python train.py --n_layer=11 --d_model=384 --n_head=3 --n_kv_head=3 --head_dim=128 --d_mlp=1536 --vocab_size=2048 --activation="squared_relu" --norm="layernorm" --norm_place="pre" --norm_eps=1e-05 --positions="rope" --rope_base=10000.0 --rope_fraction=0.5 --qk_norm=false --attn_scale=0.0884 --bias="none" --tie_embeddings=false --parallel_block=false --init="uniform" --init_std_qkv=0.0281 --init_std_o=0.0 --init_std_up=0.0281 --init_std_down=0.0 --optimizer="adamw" --lr=0.0015 --lr_mult_qkv=0.4 --beta1=0.95 --beta2=0.98 --lr_head=0.00447 --warmup_steps=335 --schedule="wsd" --decay_fraction=0.814 --decay_shape="sqrt" --final_lr_fraction=0.05 --batch_tokens=65536 --seq_len=768 --doc_mask=true --train_tokens=449600000 --steps=6861 --dataset="wikipedia_en"
MLP neurons of a small language model. Each row is named by its layer, matrix (up: input weights) and neuron, and shows model dimensions 272-367. Each number is 128 + 32 x the weight over its row's rms, rounded and kept within 0 to 255. Numbers have three digits each.
Before each neuron's rows, "fires after" lists the tokens most often just before its 100 highest values on Wikipedia text that the model never trained on.

fires after: " Ar", " Cor", " car", "et", "al", "or"
L4.up813:135080204131145096052128062178152144162146111153137161135174144109109138109077172135134145150147118147103186200057092102160061114130100118126156111151114148133081136135163116111132175049168097127150141136162079126108131140173189131120063139150106150149116075136181131153160101090124179037

fires after: "s", " S", " N", "Q", " Har", "L"
L3.up105:079138171108139062147091118142183147155174110127135131121117115134122104158086089154162148167150112139105123153051072176155105129142108122111118080148113088174122147130137142093156143124118151134115166159112133158130102192119224116106155127132168110157117110103117095142126126088138202116

fires after: " the", " a", " The"
L3.up1229:133126176130079108110110087112143155107113132166177089159131165198133146106083084144191067152159114074140166135151128178096136112132118048089174146114121108125116161111135130149115130152215127108111116107166116088152088118130147081137061137123147089121123133111126101167152109040130118143

fires after: " ", " in", " con", " re", " de"
L8.up1326:057106139084105142120128132158152143124115065144140097134140105111057142107139102157141134115093112140162118153116073112153198131167134118145168084091110163130133067161055185127193148108134089115193194152143139139190107179145180101141153091116168143161165134117118105148177126121121214153

fires after: " In", " in", "in", " ", "ve", " re"
L5.up255:092137156152088131147061122144094155132157125150083107098092125144084112061087195146137130134105134118163117113191151116066145108097123130144118094076139152098102111143110088164155205122119126103134163173116100136083142126139164144130149188146123133123130126140118056117126154124165176111

fires after: " ", " C", "L"
L8.up936:102044164148118127141132120161086138132138087128180134119103102149077188087068157140127109116137109141144173110067106145156143090134095074160171156161191206161105105112092154139133118113106180106107114110093101075184123126139136105148102136126104078149137122163126149112131164145119170093

fires after: " in", " ex", "in", " con", " Re", " In"
L3.up1131:143117203136079121094118127168125146165235130169147127097141097144181138035119127130078143187107121150183125134125118100115113138088159135090159098086158110104153123128145176090154142133142114087124151092198123143084128098182176142115152134095119128158097133178113066098072083127162145162

fires after: ".", "\n", "ed", ",", "s"
L8.up1183:089117110150115101154131082109081093120126151158113117108153113120150048062146132158133178161159089115099135078176095089106071179143183188185169194128158122147062134167156111124136142160097178117103095161131072146145093084152158125100139147136133115166092120181104154157129114065113161072

fires after: "s", " S", " St", " Per", " E", " per"
L5.up1420:128128171112094094061110114152181120136142119180160145138092126080157139116100125084143110176077099149124163140125099160181142091113117137155217132140157149166124183151100150068143137146116142104092154172115115146122073125168184115101136153153151104149087136117111107145113135121127137092

fires after: "w", " Mi", "ro", " mi", " C", "wi"
L5.up1167:149113140116091152130141120216067136109124056196097160164106127121132140103137165153132189124097133138134105121159070155174156126173106141099097136104130117142178134094094150065152118123139138147114151106142062164137120125166208091151061128105110146198084064156103134166125164180136119102

fires after: " the", " a", " his", " ex", " an"
L3.up1241:150112172090095126127059123101126173121116066101162085195106130109174059088115116145152179124139114119095132189080074203113110155096130043181122074048135133159059160095123179145161195163170122114133121138160167124130106178187206120122143173160143149167087123096154100141121103117134111106

fires after: ".", "11"
L3.up1013:123125111112103125137161163079142122159150149129056135116083115144069174102081214095131150138150108142161147113153156133146159166140116155152113142101168154075136119143145139146040151137097135143086137105121157113131138104127124149127145129103120114146083104179113172159145171065132136117

fires after: " ", " in", " C", " pass"
L5.up1268:106104175146128097118112139161131135174094081147114118147103094136119122085126107164108171133109132136152142164133176157088131091106126107173159133070131121074127106093106131128166152142113170060103148159126102118235081159213148142158108190166115164141166079166165118063119199114130194134

fires after: " it", "s", "en", " can", " Her"
L3.up1125:143162155111105090109119130170110131141187141136172170117101087108143093123095158175088132122131113124175097165100122126119138163116108186098161097109146249125142147176109133083142186148110107153135137117099107160116150230163213115109183121132087171131121104172101147125116155110178152088

fires after: " the", " The", "The"
L3.up88:114185120103113106135135122155142139131114169162119097164109080127165137098124110133136178158105135159106150112120122210187126130137111124126156143131138195179115180166123137108159137077129168111103167165147113141110101075120118154101091164139182127081118089132128105126114133103130138115

fires after: "."
L4.up1230:026101140163144132138111121115120094124151108155039111107092074138102116109100150155126161140123135132117137112114119135101131097142145107188101155101132152166140114143134098037182139124083140118093157157095129131108155129105111147153167099072176124140145110176157133129134163093152139086

fires after: ",", " in", " the", " under", "ve", " of"
L4.up1153:158084163101131101135067123155112191131153091069145124155103089168081093100156200164171099143087120087187138125134155213126122145126138072149184169129134168142083121072104193165195148178099108035076135130162096133163155106174117124140139119142131116117117152112136109055125155114156128091

fires after: " to", " P", " con", " in", " of", " Ch"
L3.up829:132034134112106099102086093118142119150158126138176102126107063091160136139133164116132105158100148086174161137133121172135118095156212158159193119118126122142086102084120203117175159115145108135042102165142120147145142071199202120135087145165144144123090124154163065084154131154146168105

fires after: " An", " In", "in", " in", " Su", "n"
L3.up1381:114132240140093108117098125114073162133098123116170109084099125177082157071143130121081166147157113136156096137130152162083146063118160107113104140092178167126117178121133132149174171104188112111088167121146067166089169172171125142151121156098099165126116141163134030099127147139141180167

fires after: " ", " one", " is"
L8.up1235:137116204135104154126091100140129184143116152130101060129129094128137129098118088134135144115130131131123178182132108186172153112122139128108133182079170126104107166099083129111129151094169094143117209145176126127104097151125124108206128123130142092140151114142174076121122147131125102133

fires after: " was", " is", " and", " were"
L3.up1464:137083118105097101094166083159136169104112132126150107126129092110155133132160123099130116153122122140160137112084098124172145218150114100129210107138144217164129154143153150068119147139122132116127099114130078157142099179079117137150156172153135085188083143111199152105157177130128133186

fires after: "."
L3.up195:064094118108074119095126168146103121133116161094037116091112120149102108108107167150127134121091129117104144099138165099148090119105119150157104180126129141137093112146141090123125149140150125124096147126132102125119130133138123136185125114093136156189118138174126142120109137104145135108

fires after: "\n"
L8.up1100:044155127173128130118083134214076090110133154168090124151163112147141139097155177169170138139141125118176151172139107076132126154255127053178153077127122129204096161117081129125167167091128159121124219136111132143150104121043209090166127158098159144119140099146128136109154142091134160127

fires after: " ", " E"
L8.up25:054102173154138156111126115131115107134131094115100113151171080120122130111136121152112132081128128114131173156187110182124155112153108063088142110107238172136093116178078125129115139126109134108126186114148161120170122148165116114182144156133085126139168123183176099129143119167126149096

fires after: " con", "c", " fa", "cc", " in"
L4.up78:150067123135091071118087096109149159157121140130165049130109048154103114111138089110132128137115109165170127170107092121166137088121148169163162162166160138087147179133131177146222165159180118149100168174176136187135093108104185121134128178152168075099091117153145121112155115150096182115

fires after: "\n"
L4.up790:107198149110134146139082122136105114113138134189095123117147130149135164134150155182189169135155124121118096082127081098160075099124127077157149161098120181156068145107131141109146199101113190131128182110149121125126107124073121171174141104139103127115112122172131073185121165064147130146

fires after: " in", " In", "in", "al", "In", " U"
L4.up379:075100156089088166127041106170129138101137097112121086146110114119128111103124177167151134101116093133137159134143150098064148097106101124132131076115139096122133111144092177088200190065104084109176196158146137131192114129158145153147101153159116151095153025160149107136132108135148143112

fires after: " ", "s", " T"
L8.up1288:077116127141099106103084140136137085101154134137138126181130016135107069134147142133152132176119122150126072155084059184157106070163197105170112115125115164126100143137100126095125114160146089122139113229110133114173040120136108115136102135148129125200135093143156133160140147126118190113

fires after: "r", " Ar", "lo", "or", "s", " R"
L4.up239:116104208115067118078083117180158129044143082171110091095131114096082158105101196115150110101106129119081176096101146102127131101098167149145162129160141191143169175122110160104148156073124084141180160149120095133096154173129174153151114137151203069131114070167141076100170150104128244074

fires after: "in", " in", "act"
L3.up934:117126139130128093166039075106101154126116111128078095116118134137071151092171117123128165177133088114177110133116178135080158120131192056132115110103120091132127126107039138172196170157110129127104126147128117108135121120168190127149153125151118160161092079151142144066163150108213173140

fires after: ",", " but", " and", "s", " is"
L5.up495:183085157092123146142148089127105166131120100144133115114171112110122157138101185157141122114062114130174098107131152117123156145143097085159186149132123167138092119100137103111089140111151100121065098101143084122108170179148129171132135135121158059175101144133142114144119157097191127120

fires after: " K", "Q", " E", " H", "r", "M"
L5.up321:098078223152118121079146113126092164125081138110113156115137109082119184109108116159200135127127128127134138097163122162181162091150181102145121115134153150126098101135117135089150136120152131130123143102129145141099170170125180128148085154142112102138106127155133123107158069147115196113

fires after: " the", " his", "s", " its", " The", " their"
L3.up1402:114163122131106103129087127102118154129146134201111062164168128129140158124067086142188128097100159104088187099127130191124116106098162069146165125154103152159092138073147120123111185088150158091084138145143150143127158090147176153152072120163152155125107115131179159167158134094179145084

fires after: "\n"
L8.up847:112109140087126080141154108164090152109206127102062119133196120200122138144150191166114124221121111153154069163113103130126132126170130106141150129111153163199108156116117121087154212116110157109162157135144054114133100116134187108162114096105163118123147127081174099151129151099125210151

fires after: " his", " st", " a", "s", " b", " their"
L3.up650:133120183133096148105085103130128098117216133134108174164125127105151095092120135138143131111074113132114171117115122166131098112096169100066128188144149140199119161115164102150047126099134155131105130131133089189111061067136166128137079088156144121172086154139196167143118136089158160046

fires after: " Mi", " fa", "ro", " mi", " a", " lo"
L4.up1241:129118138112084111128133070138162134102109063202095111154069133083122160136106167096120134180112092111184103095130140119179131106094165142114091161151125109162137073084125121127133149161125137105130131105132174149095122103130154133123145113095113124135095061136175111100109164163148125103

fires after: " "
L8.up18:135128128205105128127104122154138124109175098130112117115134101153129092132114141170121180136178107139099123113109126161102155108154115097179095138149098085076139098132104106138104143140109120106156183121113082082118098139165179159121158121118179111134119089121140176126114125124199103109

fires after: " ", "."
L3.up314:074134118197145076073067107105077113129165143128135121128108063145122074117092101114126165112130100134144134123139155174131099154171103085148157157154149140119163126169108096150160130135141112122156124099104086134157120167091126122114177196119193141162122091123114176121047167142152102077

fires after: "ro", "lo", "fe", "en", " No", " lo"
L3.up153:091037189101067103095108070110104152111134057163130129148121077091075158104077103124143099130086062106191146127051113112206155090122158111204144159102143112093177089075122164154096168159114097128172152175147132123107145114114187127191091099145102143100083098114109118188125131150158135095

fires after: "\n", "==", "===", " =="
L5.up259:076121149127123130133006124148143088140112152179089141133167097088085137089137172169187166115141124145131124129130112103133109110124124122221149184099124141135059147106151153120169176064121217141118176154071133124168178144066154128138128162107127113107130115162121149208127162084129157080

fires after: "re", " a", " the", " A", "ter"
L4.up87:141163189126100212122118090125139206118089130122175083167090097120149111105102075143136125145171108117127135165140165141125113133131112111123204135078130112162129115180121198110134202110218030136127144085136126123174053084104192154161148174184107122100074122114138093120187098103136109116

fires after: " in", " In", " p", " as", "In", "y"
L3.up466:135133159094106092095091136125125111075156141128128107134086066165117121083132152095078149173069116130147108146181107160133103042199149133138121107119107147112117110128122149117167174121127122094079127175120049101135106110147189166175146146117091116192114165185119076089089129140132119123

fires after: " in", " the", " into", " In", "In"
L3.up719:065123198110156092095076108133057142129234156178141140119141094142159113127139165133123156209153109115237152135118148136102113140142126101072098122061144083082175121095154166136165168116147134129168189117171091176132128108167212125139130121107077129134121133093089112153114113112135161085

fires after: "."
L3.up1320:065090158109126118155064102139128109108118110108106170083088159180100140046061124151119130120163133142098146117166154120111161109126161135132097125106111143132174085148113126183161183090155164118122151141134097145099143141159145113158118179112126097114130135223096155104122131091161142140

fires after: " ", "te", " in", " is", "s"
L8.up292:114071152131120144179135141177139152124157047157133138126139090124116161060111120168188114221105123120162072191132099155190141126171148155113132115131122196117124076111113121131126136127087169136148158161135142083165078139151195139126090139158115110219149145111087082145135096132154116138

fires after: ".", ")."
L4.up1476:078133116115116123110147145190092162142153122119125115156126088152029078144109135142114199101112120129102157155122135173159046155154117111158112147134136138120102154163146091111155152148135179109144166091118102060166125130202134129188142133113105113147109104154190114155150114122129159105